python train.py --intermediate_size=4608 --vocab_size=13241 --hidden_act="geglu" --norm_place="peri" --norm_eps=1e-05 --init_std_o=0.00393 --schedule="wsd" --max_steps=9010
MLP neurons of a small language model. Each row is named by its layer, matrix (gate and up: input weights) and neuron, and shows model dimensions 304-431. Each number is 128 + 24 x the weight over its row's rms, rounded and kept within 0 to 255. Numbers have three digits each. A neuron's up and down rows have the sign that makes its largest values positive.
Before each neuron's rows, "fires in" lists the words (lower case) most often at its 100 highest values on Wikipedia text that the model never trained on.

fires in: "the", "establishment"
L9.gate3179:124123107099108107119180125106108094115134157088119162091097107088153112174126169108147125119100098173146170127093152129190158108121120114144148082164122149118112118121121138084115088129135087142127149125132128120131119144121105129169146127153126081106129101106131162092124096135179129133107127071118120132098148129087096141138116125115146157087123143129106129097140114113168140115116
L9.up3179:138127149136089116124143124106188182152133154115164122111170139136141127103106146112145151118122119145127135136105108130124127079085138151136127156104115088092138094119161196177084093118120108103152149151125132082127170156106117145145121112103099096149116141117130104157109156143115189107126172119144152131148175109163088131165097128155155137097114109105111142123162136143103121140170

fires in: "the", "a"
L9.gate3683:124121122131125107152116142126126142130140158155127131120137104126116106180125146094153169100164118167147133114102082167126124131155130124131110154144145163130152122152113120111149160206100134116148141142135107129121132099099106128122090169110172096150137115089094122124120101099121151110138143103136130124087135116094133116118155098123127113123132172138163147115170136114108069088098
L9.up3683:165109151134153124140105117129128116119114120174139116118142170157161164127096092186112119138108103130124118134098153127185144123139084140130127120127118119107102127099147115153126131133127083148114145093082149123129125127132133113201158142135115134088106140148182192135109130112155128115152107159121104154111147177145084082129094114161154147143126113147155140111140123164095140122124

fires in: "be", "most", "was", "being", "and", "more"
L9.gate1653:129144157105071111122124127105102122124141065124143096122122134126149149098104126125090120095152123152108115141153083148187139106116120130151123122132117093109116113135101134126104132111105138117099118106116135126128144106131115129098152109125091131153170098116182129090143140104129180082148158102160144135132138177149128114146150082098151130140129146143163094109157115195146127111121
L9.up1653:131109141131115145137135140108110146116141177113130106096145109118144104110120151090155136141113129155123101118124186127103169131122116106162101140104117119153112087161111112117121152156094153120143160099172140108079097162132114095158077102131135148172107123123095136111124169136100152136167090133153160159135132143142163125100128140154144165095111153147149135080109166122129130101166

fires in: "which", "was", "he", "and", "they", "to"
L9.gate3859:094106130132128161150127140092115102105128135110168151145103146129115113120121131132142144126135129111139132174163145104160130106130114114139141144157106146104116111112153151107124146098108152137116091130125128117149114146089133158142119148092083148118119147133165154110112105109078130091135151122143117141090167170138098102143165140095124103151117106137106139122137109110113120133117
L9.up3859:146160107156122147115118171141138121121100085122111133136116127140124114131123126141172146136119141114139127120136153095143137135159141180144126114148146101117114130146117159142092166136144102147128113117148099132144131108149178118145122122139136080081095121120089136145123148161148138142138138134099100113176118104094152104131112129144117180150120155127146124085090136101142114123121

fires in: "the", "and", "or", "such", "through", "via"
L9.gate1672:120124125120123143149117149138110132098132115160132130139138132185178177086141142139127129101090102092099157144117133148161119159084140082160149117120118158156094083082146112118133111106110104168126152102116167135078070105125109111114142094120148175103138103139149164100114137136103143113126117117145127097162159165086116094115107140125126142105173103144128118114087143100130139126141
L9.up1672:081084088102131131130139131122088141128125103140137167122129170127130147154155146119140111110154140141125122130112166189137162101121140141120119118117137116133129138123136092117147121126129103163120106131133107146119123103168143107122126150153126139114103144098086159130140136129141144173125118141154128140120097127137147139118153110137096138127120103159095162131126117132096113125116

fires in: "a", "an"
L9.gate2809:146138121096124108119124150152128113202135136112122170118106094127166115126128132129102146125152142134114124109120123120123126113119149146109125152099161133119078143100118127134137129174099164156186154146147103079095114149145141133132138098138134139145131154100122134120095110141119124130111149164159134144142157096137107102162100061136105112089132106127124116171122128120105117086103
L9.up2809:139089133105136117097119110156117111155116115149171173084108140114133104156147177121146138130134130131148120150128107130121094115112137137132151140115150122118114136110075171125170100153136184110148107162119126134087111161136138135121142130146104084110108158148118085147143087110133159107123139144161142137131120116110135081151100126133137097072118174129163130197133118118109133113103

fires in: "the", "with", "his", "its", "a", "s"
L9.gate1542:147128104082123171154153086090138098147157126126134120170103173161124106137144120104119175076081149109138183102124159148129160102139128092143164145112131156122121123142142117113125109131145156135125119193127184135130104098145129105093107126134090107104081097113141109123112128124124100116119159104128090093139117096113106097130111127116142110086139152155181166141108148158110178078132
L9.up1542:150111131083112093134093116118121140115164173083153151112177119158144118121108093140108116090154121119124118149064078138145137120150118148130162128093126128180108132115124114109110138130148091095110137123101134123076134135123152125136141153150154127117093133160147114136106130119117155118124128143149154153155156134116143173080121146134076082115130133094169139110112108113114133148123

fires in: "in", "on", "entered", "down", "reached"
L9.gate2762:156114115157165119105181107095133114154083142132131142124153101145118136072127140182100110153114131113161143113109116164138178144154130141116122089147143094162119097126125116084129129136130083143116162120088170095114135084123114128142182134151129152092149155147135116103108122136131178139106099125129091126145115130150144064115086113114112129093142149145137122117132178127128116140148
L9.up2762:152174112127115115170121110108141111180127126110142114106102140179140135109130115141138141124136152099054097110149125156151159094153125140105118107146091102096107074111149132102137113131112172122152112104125160145130106178146096132155092146162159130107119089101145131132131148129119124116147123121134139152161140122139131125155115147114150089143112166134134131163141128143102110140114

fires in: "and", "by", "that", "at", "with"
L9.gate4595:142129134137129130163097114107114133131103129140118098129139112121122102151127116146107118113138089133099139114093139127144141122124119124168135116108149091116103151103120116141097106125095109164167081086177119113096100107145100107141125131129118133191099118159119104125091159134104134074095124136121149153112145191142173103137085189110136145160135151126135146124121115155166147093091
L9.up4595:099182150065127116166160123135145141115170134114129144144106156138119130083112147129118155128154136158099134135146096122101168097167142161166117111138115148099117148143111159092138101115142121146136156147143134142106132136120109146144095141155122111093090131126144139145134140110106103132130117129133131131155197130106101113141093122147172122093164162156134100112136157126126166107140

fires in: "the", "as", "a", "appointed", "included", "first"
L9.gate2380:131108099119099145115124116104077148137161133136114135103076153154150140161087105125117219152119119057154149130114119160131127147104107089164138101105137134132123109143146158107077131118122137082148162162162109121083116133128096130106141145114172130144154137082138131106117111148149130115111138147081173094060137121111103129133140073096118126122123131168124175153142099126125094108137
L9.up2380:122115109118127164127153138133103157159126143116106136146144116116130141149137141162146092123164128155087129122106094094131140137127122120139138140158127107112157097104142132156151157134114099167143155104126132100109159130103159139145138111131095106126156113108124083115133161119110132082153142162102141167111165111127123125112123161160127169109150136121137157140093161123178181102103

fires in: "on", "a", "was", "signed", "then"
L9.gate4408:178139113126111136123135145096101146105114135157116128142113099138162148108112106175126132123095135108131137152096159151116121122091158121143159183149174119141143149135140130191102109167102116107129139112130109151127094124094183145121152134157094157151118134118131135121147143147106178120143149117135152111150097151125106112166112126088103132116135152134128185132111135111120124077119
L9.up4408:122125122131133105096157143125104159099123171131096152131149119102152129152126178132147121124116086139083113137142144138117166097124165142129133153087121086082135112097111151170123164139094103130147148100172120107122109132136131127144139135126148093140165140171130131137103168128128094117144118156106122131126131130161121095127111131143077132166094138099173111142110098162149110159116

fires in: "after", "only", "all", "following", "despite", "an"
L9.gate2563:124101140107132148134131134084144094185128134146122117130138122106148145087095134127100115102121107119162129134098125152150128140171125124160121129139145143147083121134123105152119089124105149117091139128142147146164075144103130121126098152150128102129108074134139121139116169115134129122142104144161121107127144157143122114137080100133130090140111161131123122176136095141131151158145
L9.up2563:141126119130103124147087077154166180166140107116121154122138092162139164148108143142137118105129108158111115125121139108122125140122141167143147129130156156100131141157160173128146098125143165191133084104147123152116122098117161104155104118174078133181143116139076086121131154159139151117131162176145139156173067079099149123110106099149155117102156108107117150089093109156099110156131

fires in: "his", "and", "its", "from", "with", "their"
L9.gate2841:140158103118156115111152065086122134106115148114110105138105103159169113150128138131096109110135118137118124129114144132162174078150159101121175169143127127083110117145137153140114086154133124147107146137133090152090104132146124144123122131136118156151102123108143111076127136144097130140113142111139137165121082154079119068171138162111174136154126140124111116130118137096094157184148
L9.up2841:125139195156173144109071135121084121088158113154101125126167168167132112125091110122123134131153123149126167113169159125141127148149121107080144139102123103142139112134155117131099142131142116150137122155164154134075097136153093130103146134098118139177137109131146134113142088130163157117124141130116102144162155145150106145137112120139141074126154125149124179161086139106143147096116

fires in: "both", "all", "many", "those", "two", "other"
L9.gate920:171108114152142125140102111142145115128076131149143092114141129140094098074105092134084150127125132122111140121137107091162142113160160067105130134198139157105105153128170128124132118094119138159108132161149132136122163121109105119126141143138161088187151101108160149111084142182103141091112131121094140137071175144135113144093144085108121135074133121094133111113144088143140114126147
L9.up920:117140107138132138119146086122094132097155129144110169158093115151149124109117147114095106141106088103115145119137136106137134088109134123134171131095113109179126133121166149136100122152125093142127107076087160172133144123098120131171138134106133104117117126128084093141167076120148120092098133103132166114135090156169108144140144116114133199083120155155126130122120172115178155164175

fires in: "the", "its", "and", "their"
L9.gate4295:119126122091154120182156169145158104114117120135101110118156157129085153125088120097161119093089102137120109144133139111151132128122149119160112144149110157111119109183092127123118086128154147124107126124141150102103146113117149147128116075168123062115107097115113112118173103092136161138128107086138123101130142121110100099115123117118138119140130163125134146114108113067087146158149
L9.up4295:095094115123095134143136116125140095164116120147088127124148088111125131135118118173149125092146088088171132100133136175102130135147113117104119178130119109152175149094126106138126099156142098152098083173102115127102132153129105146066136077087163102187155120144136142135101146152134121178094124118115108117078078108116115110133138130190139173102156087147116087128101138122111158127120

fires in: "to", "for"
L9.gate4487:118155118104128134144160129086120138139079144116147100184149117153121152142103130141146180126095125132099151154135087121149140140095147122207135152156105125102103141117100156143147109128114111102189111097089167185057136134126116182116120119150101083147109117129165095119093160097124131135164150134154181146130112123104154114143147153102098124153144137116140178123126100145114106132120
L9.up4487:129146141091117099147076141127112150112072107146175088138126149124148119119133156128179135136125107104091123129144147111144086086111148087148124065142092110128141124132112132113135138151107097109152092133132116131099171145038166147142103113123120065144120121121125085159117153124130147158097141161117153121121110136146155125115147171112148157129104120116110139130130118129094094091104

fires in: "the", "other", "same", "this", "two", "these"
L9.gate4255:172131082137120164138177131147131136101092109138105127146129126115139140103117119131150114169111134165107116140115161133175160075116091086128115136160132144113150146126110099108124109151114143118149178123115123118125116107131138143166123162117134101064126137089108126112086123102109159090118165112149129152106144076133128127123172137124111125148151164117116111100131057138089114083110
L9.up4255:153151157099140144113152133129175136173154157135136160115128129104107162121108114126143158048159099128126162117158156114148158142164189175124108124111140093131126134110159119136138116157081143141143120109117129151150119103116177162135088081144105182125084112120135108150086116154153091123149145126136173133101146121120142160130138150144152106136104143110153140124128134124119107134128

fires in: "the", "this", "first"
L9.gate49:102118137106167151112129140131125159094088138169123122154117085095137125171105155142092129108083149127147124165123111089130114120127133133138155135134110124086083117102120168112110149188096106133138139118080125150105109152112136152147162147154136150161133126142144155123141133140102115085109117137134070096137092157117107128164133104115119105112155133127146118152129101134131083128150
L9.up49:106091143136150172155118128129127131104153157133131101127145191140179110173111131149154181153111135173111079097105156135119133124139101151089126108128135093144145116125170140122104137094125089095144091133090125158141120118113092171138139159163161118139106148130145131157133154112103124117126092121085128112098115122157152158077152107148142091119156125124139154136133097124123109099112

fires in: "he", "who", "she", "chandu"
L9.gate3702:157121172103150202161138126095148093140133181120131158114122137127188134102135088096085155118061171155143139110116141148176151160126128147136116152129121121150077142088097102154135125158079135187131145142123153127130148146162129122125165102174127110107144111122151164083126087102103133113140160139142108113123147129113126091112184134122134094141151167139112128115129100112082154121097
L9.up3702:180144105104157109116121114094116177137148177119108158167188099125134133111124154170098124167119200148149091103119153135077119095161131115133132143112155160125095115123105093139150090140115139126106086130103115098127151125111126140142152066134110107170157114105145143139181088087128103178148135113094161114128124110187160162088151134107102124114139171146063134108135115090140146150146

fires in: "its", "s", "dead", "original"
L9.gate4483:145172098078098130100110105119134123079141084116125101125104108137159133134067120120114146119107115074098144157094121115125122095062173160143163085111114139112098138133154144116161090188114141138163139151127157118099083127149119154109120051090140134130104082149144137150176163096131090150110109149131105147150144145124107159131156135120102109123138104135125165100105095107100134088145
L9.up4483:102109121148128126110208148141115109091101160187125104186117108111079133095103135147132102113081147137135134113097148127129120126138114106148082099148133117144143143150144124112103110161147086107121142156156123109158105142094141138132110139101131095138148115109151157102080139111122185135114136077126131117139109138132117145129184107119087093089163138133152143118116092115121152127146

fires in: "the", "with"
L9.gate4433:138148093134113107107101114147115140158146085107119168154103123112095136138124114081117143104100086110141135103119135118162093136118135146108115116140147140142116139149157161161138113098149145123122085116100131159149160121137100109182113134088122112148182131141145193124186097163121124145108130126127114118110124095110153114109109109103103153135155166102155113138167111078140136122103
L9.up4433:087121103159125141102120111132095136136166108105104117131138136114139136155183149126133164101135130144121130113128130149104144160143165115126160082105115104139114115130131144149141137092156095077131122111133147116136144096121166145120093150141123105144114129133084096147156139143157124130099108086114128151094120100140102134144085094138106143172144122113170098133161127124187118103141

fires in: "on", "by"
L9.gate4178:142182101107141110127133140117103146168106129132134126177126132121129129116176153120120092145091097098139146117131149163145130135174143106101095171131101075108114125121114127157111090168110116130122139129087100145124108117146092148121125130098157151122124129110110097113110152128106144125125099120131122143151095137132140160135160122114143178120154121141166108148138188118135177096058
L9.up4178:136137109120131125147105105127156107165142123177088170139164149116124159170137127158117083160148092114124138135100132120130144157142102139075128111169119096149138152128111151141135125116114141112133142156144127175149119145116115123182111105147072156168120137098130125154155098123139098161124157155144101174138099098153150113166169145111149133112093125101140122120152118126143140091156

fires in: "and", "but", "as"
L9.gate246:106146142092128112088134070125149094132117174122125150142134109131135111109120141146088143097155138102131113129112161148136146128129128118148181102126152137126116154110142114089153129111169144094137144145129120196075133123139152139101159102113107131085158116078121155142082141096139166104128151106120157125122150151088111116149078115125123198076102117132123117154106124134106147137105
L9.up246:098152153141100136165099124150147126069141131150151121085144130111140131111110124159094105155125117149137154102139159068116146102076160123097130114070145153130134106145178136106102089088107159144156137103104114134075151123111129119136109116127169125154124100130141127131109123095130114133126152116133124124146149111103137131127162123134162107175138137166151156123143123110088173126130

fires in: "to", "was"
L9.gate3338:112121204163157163142101151125138114096106083113169152161165148114168122140124087101115118138097155139122175154154168098163109106126125150109140126141093134108098167142140124106131130130101123110154174134135152183119124150121155136121144149106124128154090125154147140128150134094151132118149103119153141115161114152116109121137184136124139130144132109110155089105125108137117092142159
L9.up3338:139149144125146091078147156071136112161123123124150132128120150123138130165156139158108163133120149125107109125131136129150124114112168156089130135123149095095148136124157085116110146174084156096106115130108139155090148106101132105145104160156086147153091090100117144140134179154211097169129130147095129134113155137155130114128113148121110123155169113161132103161120160095123126098126

fires in: "the", "large", "small", "of"
L9.gate2710:148111105148147150155175108127113151158126105137129078149126153130167165131127159173140129132099079104145122175123154152134084111140146114144156106135186105113131104156123150100086112098130103124117105106112111147116145135130105130139126123109171112141097180126128084144151159150125165119153150094106151141093136132116166079108123113137107145144133080113150135141128115126109122119138
L9.up2710:131144078158131121120136122160176146108126099105129095139149141087088126135158128127156164130104150185119156125086128131129146119099146125154127121137150146136150117125151081077127124122143164164113106144097124099087139141118103114118119118144157099132103112131111145135161111119120109136149159109132082068141100134116086138105174152107103121072137103080115140139161077143129156125100

fires in: "in", "on", "signed", "a"
L9.gate1836:122140139131156135114114134117141136160120142113107143143134191127120098169108085112090117126094146158161195166113132132162127108104161133130141123112111153113101129112118105144157089151122124160098169135086152091104110125101105141096144131139088118126085142150185098149121129159140143131186071148112124171141149113107137091125132115105148138169126183117123159146143116088104136106111
L9.up1836:117168108131145108128119111124139155139102140134150137158126156132145096112057102154150128091133105118149138139116165123146152128109115119153118170137163080121082120106128117131172154116126134152090125112150123119164111155149132089164162080121131193104139137146122114106109137119094105127128106145135128165116179149150122129148125111104169123128112156138118172171106131146148122147152

fires in: "telugu", "tamil", "australian", "indian", "greek", "chinese"
L9.gate1028:127130146125132126163127115115131158147158103144130120156149123068190139124134143111090108105119142145103122091113147169150139147082152103163167127172142176115085115135152104140126099109150143135134173154123180124108108108162144138088152153145138158134147103077110146078095115143109134112157096115149080086114129127133147076074179145098114152134148150192139160125145134116137124152133
L9.up1028:140141130133123168145129086178146116073114143140102141127154130063184135095182126109092093123070086146094124115110140116168114136167105099138116124135143144134130115172116100161130128114104132158107126137097094110146130120103125114155095109151156184127168155117148133138107128108121100154169118109117109083095107114122133135123081124147153149143128148116096109123123106149128092159157

fires in: "a", "another", "an", "this", "most"
L9.gate3886:140124121104128117088146060111153109138137121120150138098108158155162155172094092126097084077162142110099132111117133112101110132099107114168118176149112130126168144109134137079128140133129154114134145150151129100104128146122154090161157130126083128120107148138117105110099096127129175100116143111118127118109134090111130145144122105130131156117115151110193131117141136113151112139114
L9.up3886:172133092070130097143133125126149149109155121120175188090126132105155123099136123116173146146118124117072112111149116160164173119132131143092142100137148128098111107127159136168172127152142132092155096118105138136125159106137137163093123092132153151152114101121131111079116128143086117146141173149124168116151163116130136151116147116136095118134141075144177095134124183119108102141115

fires in: "his", "her", "s", "their"
L9.gate1881:132136132122148132108133147156112078132157114143157100139102112108141131135096124168085117080149148148112143135141107159129125120156114159098111168138088114122169095149141116085106124140164121134138141105115136117140098131108104154150136131150126134135097105166159121136152132146100144155141122158166110099099114142088152105111149113108180118109149153158168109110078109096115094140108
L9.up1881:162100107126132091118129119147162190125112138141081111127115114096121123156139121082091143151128140128117081163150134142092148132140101166097098150138158099130131131180142105149108100134149143093130093095124104126103120112111136106152126114135134187132186100159154091104110159152071128119153110167139102144124150165152141093169137166143124141138132166115114160116133101141098104164134

fires in: "is", "was", "are", "were", "be"
L9.gate279:123136137131124136099159131068105132105099087123134171122163184172147150112146104103104142096079159123121105174131109143160153112121172120116096138155141119121155155112137151101144069155128138112161115152124130154125119176122114094093144135139125092110141137118168147097136186146144112159119102107139167107108114148126129103160087102110135107132123112158141141075120097160117143121108
L9.up279:131184163122147126127122120110125134088130111118156107128109160124093103109109105103137185075168168111121132120142145130068110149112073091113129129102110099176098158134106118148153160159086113136119133127164135131140106110144157102149140130131162164118069140137084104141172163138099081090140129149101157147125164107144173125125105143130145136137139154139125155141073107110161089151135

fires in: "in", "to", "and", "of", "fra"
L9.gate1775:128116166130139133132116104076101103170131121088115162116148131122105118119101153115155080123109119077129158150106129124121130121125118109122132124113113126108150113128143164082115116113085105146160124118130131112182163163126109146088140100193152129137124122121145157116085134131123106123153148114115122150135102149099131171155146105142091102182107110105158117109110140109155127132104
L9.up1775:124123164141093178098160096104131109156135129176141105118147151144119094142153139168112148134121153126179088153129125163161097172121161141119163128097113126095111101099130102140130146139110123124106128127119134122106113143156127156090112156141076136106146114091146160149165165160143117086115100125140117107160121154133129125158113124159168131139182151153095147144129109107112129152106

fires in: "of", "the", "other", "their", "its", "remaining"
L9.gate4580:121128096121124059129124121109124126147123123124127114122106111139104134118111143143144118102155165114140138112121136154176147145153152118113131115156138128107153150135156155074120131146132139116144120145178138149141120113177093173104125169153122125115136141159120106126119060154108125115131139120136122153112169131116133133122159134130104174091131135114153136139117115136095110112135
L9.up4580:114160140118121128133153153110159131152117127152121161061166121146090133101162141119081124128160088137120150136099200113107121067148138154094121141122115144139098159109123120166181115160132117174146144134091130108118091162114113154107119117125117129169102076157139122135082097117071088135140163108154106119145130096127122116139124124124108166143155122111122114121144061115106153109147

fires in: "and", "then", "but", "later"
L9.gate488:159144122086160140114139122149116118127120154160106098097143119091121159124096121090132117121143159134147116129140147185212123101121135123148154149116060177095155112107083114146128139124162175134165180151136129086096153071153135145095107120140127092100121154083135126130136107124113143133115119156136113150111133115143134099166159111127108165149128101153124107104097133125108171085132
L9.up488:131151155113136180145099123109078109120119119101100127137100155079141104119145140164149117163136122136139136139138092132142181095159119146125139103114195095125114103134131159129140127145116098129101117156117146125129137122148116118114073143188118164205165114168102148127132139157141127116146126173160149119141096111095136098140146058112140122141120145128138111186103110165146106154115

fires in: "its", "s", "their", "of", "the", "from"
L9.gate4321:134150127111127161151061102104141116150174106107102158148097123121114140118117116110126152124118130123115154135080170123135144162127133135133159148136118151134127122155134114078135087134145150163137140139137156128120128130156169098128074100140121124147139093153127090123200130124106169086125131137135112130137133119122122099135078101112104137147154153155160145119113138089102135114145
L9.up4321:112108155077081115087133111161126118134146135108103150155134086145124114146117137135118123132118166147106112109070163155100122132168124134095126132113138123182144111146148125135108104108151124112125159137153157122096120119157125136130113134147155135142134108110140097150136149145156095130171128167143162099143121154097105124121123127111118128165165118144163129121105076106123181141112

fires in: "town", "village", "city", "suburbs", "parish"
L9.gate927:161146101125162142147118086198121145139126081126128076148093145125081154111100167138112114134114164147115184129163107121121139111128091114157119096174139135146150083113110107148119121145129141137142134127130124182109105120111168130092079124140090123130178118129098133115103105099092170065138113078088139164102177143168147135133144129111144122076121109101126126135104159148138111139123
L9.up927:104117121142106139145136118134159135140097092150121091121147145097154129107121135093116107113183130144125151171141112132123165144156141129119135089127100086151127070143132135131079124109131122116117136136111147112124072128173107125110116121127143154113133080144136124102128112137118127165131115100168171162125147133134155141159125117113123130131169143155122096093116145124154109134136

fires in: "on", "in", "with", "to"
L9.gate587:135179147185097172111111115118139148114120103123123136159139135139152095110137136173128089167061136119143117135135096131117156118105166123162170122114130103107105107087149134097117106126101167126120107152139147120099123155156105141118189115101134129113128093111135126114107131161144102134189108147157127144160161153101130114121107145134145109095109140121162129137123107150128130144151
L9.up587:123131122135146125165116071101125087148127159098158160125135167087128112132165162135145100100124145095121113095170136150084111145087136133107156100114140120122117155095133143123096131128155136122129141134144121143097129199118148110133103133163134160109148123159176119149126094127123143162173136173129108113113115159115136108156101126141109148113108150114146134154099097144149108134136

fires in: "the", "by", "named", "featured"
L9.gate1557:112113160129186137102155115152105154135129117123109127131138104174143142165124109121126127126148122141107183110104113123126107118105080145147139126140128111111111120135143160134121142130146122173146141105093146163136120112118062124107163097168142107105149094160123134125158166146133160159147121129118090128149144080110144122080095151106130097139109136142109145080119116103127087084155
L9.up1557:107125125152091131163133117131124085111121171126116150115139117110141126143090147109144150115124139118142139082126108146148131130134141093124147085144133129165130119157124119107105153164133101145117136164146149107095112148139113144122078122127149108158134115099126147137150124081131095113089150085169142115125152142134081104127129107115112153099140137168107134128132129113147131104145

fires in: "a", "an", "australian"
L9.gate2500:153159177097114125125123113074092142115144133132159127093153115128122156126108116114114158114114122132134144147074130103169124132175149157122124151194079132079104133108142125168105093113119092099134147124145138129158108111092139116124143138103137129147094103135144113106128146061135091094161102138096107113094171145137135123136139144111131163144109142136094151119120129124092106149129
L9.up2500:076155120101120110106146142184129108129184184133120146138118172153134150125137125160073159114133128093122089125147132118163151121138129134096125140147124078117095186115138103144074071136143137119110143181161142129143127101106161139132117158134087130122142122150169126129129125108109100145167155111127129141104119103150131122088102114123100129138154124111145129153083126099149071153149

fires in: "the", "by", "with", "former", "to"
L9.gate2490:108144129137097132125119111136126152154104170126137171121115114085172138143114116143135137119116111122139137064109103114110124147118112151159129126119109126116175171149156163116106133119100120163172136161116145114060098161142114155122127136156155153113139162117106156099142120119140142078140147133133132154140127121105089117143129124132132096121137107146109147146106111081162134137107
L9.up2490:095114124116154108149151105151131103101135118110126118096118124138097108157121109157113155092088140128113143147131164142115160155176141161087173097117115099110149107145152101116107152147145137111129100125104137130152105167146117131113155104119114135160133121183156113156139127154120194118121172088091135130142106166123162163165172160113141109196128172117104122165078118144125131156144

fires in: "he", "was", "also"
L9.gate2709:119143143126094131079130181132103085133112138151142153098138150142135132086127137120137081155110130160129137102146138172119108144148145152134154120127112146138105171105160101178122124119114125144114142106146130126083170147147139122131089137109089125154125091141118141115149063135107099161097133153113133093112147119124134104132120167137158126105136135147103131097141142141131132099173
L9.up2709:148159156122196170108128119120175136163110102172117124089135153126110115100133107085123105122097093106118145114101075142134164187120135137163110129137145159130107148127080138188088118088159152129175135154150120158130137174130104114100135136144118152154133137115129117140162122117138104131127104139143097134164141122124082110150099131132110155133098185151100119147140101121119106108115

fires in: "the", "musik", "samantha"
L9.gate1338:135130113126111137166137090061140133090080120111120113133141097128146105121119153141139123127157135165166151138148117136128159095112135116117134149105110131109147106102136151128111104110129114131112170094090157105132108102128141108098116085160134163137121128149106145115079139113148085127113135134163138138132137141121115141093129109115116149140142173155118164112114133092123079115130
L9.up1338:110097099116091139132151124131110125106146128114148111095152141133132143122144160154102114114166096135144136093157090142155124180092134147128106120093076120120127179135113110087144098081151133112126105100166141124138122143119124095122146135146117094098119171130106148128161144137092109133091117096112142117125108089100151150114123100128135125094115119128139102129140146180126118110133

fires in: "received", "for", "of", "with", "by"
L9.gate3714:094167140117092109107116098114111133123144148144105114151193106153100118135119114158110132107118113109145144124114099160148147122146159112131093140124154102133109134124176095158144099181140132122145151146169111122101139158109128167148128109142129119095155114118145122155114154115124104115120120143076142120100125145103088121144103155168118162114142135132140132127139131126076101070113
L9.up3714:074134138095133157092151102116155116175091126164132110140081124100158131137117137098125091089129150128120123141103146187168145118125125089132125140124145096094148124101131176121104125157094129107141120133136149133123125152112104134098131133133137156082119136152117100152142120120144093093149163152110100104127134151126105113143108130123142160112139155126135153113165133088116126089159

fires in: "been", "world", "television", "most", "first", "international"
L9.gate2364:086134100145141131128153131111110139162126132150128165174120153163157106150114094166062116141076111108118165114144082097118137137138167082145115154142203142089138135145136128127084123154157139093122132089120138137086097157115102160108140150119083145140132145147148122067188111138058153112147145131169110129100134158167100143140122072114113145144183167143162128084114115150140175092119
L9.up2364:105097081116167087161142106149139151152084121113116136118141135123096151119156122166130157095147160108116160105173135185126125137108127117139135096131123142104115115140148150123111136124077147136124152109104149144128117150162112139136139073133114122118180149156098145119163123137138138154129185122160162174156157101163122128117111097135111127156147118167135140103136121078105120077090

fires in: "an", "two", "the", "new", "small", "large"
L9.gate277:167134133139139121146139076132162114181131153147139164113143162155151123126102148139172153103133140109131179147126119108168121082110128151084157105100145172169110104133140070140134135123130108108124089131122166171102137169106084101116157125130116109083076144143154076151124119132075137147126125117186106144110133146128134120148130136126129124156176107183137116159140112134115132166109
L9.up277:154164117154150149065176112100120134090134137114123157125128103091141117138126109121128176099140145147123125139122108166140117129142148117167152105121123156140129175151087147137160098157172139122136134167085125113139101074126125128120108185172120167171129171157148111125117152173122178139136151091128099116143145130173138114163121124145130109104106158122106132095145104136112180117108

fires in: "city", "town", "village", "state"
L9.gate2168:169147112117123128171121151138142110136130104107117091159168092122148120124113122109107148125129171141128141129157115109134143109090076142119144113137118135162110101152137120151119122164129124174132168096177155162088106134129179129153102138115160134114136074175165107112088082114146150121164142109111104110076171093114109115077117130122099111118119107116123072120095111132124101132127
L9.up2168:148087111133127171087150120145116102114160148124126124146155149134125127100101143160100131076130127154100118108125142139125085086131120125155133124137167163172140193128115121143100118175140152156139116122153089102110133105129148166157119097091148128137093130136140122110134125088104159152112095119110105138122130126150117096156142143118139162173120122110091124154185115134140084132119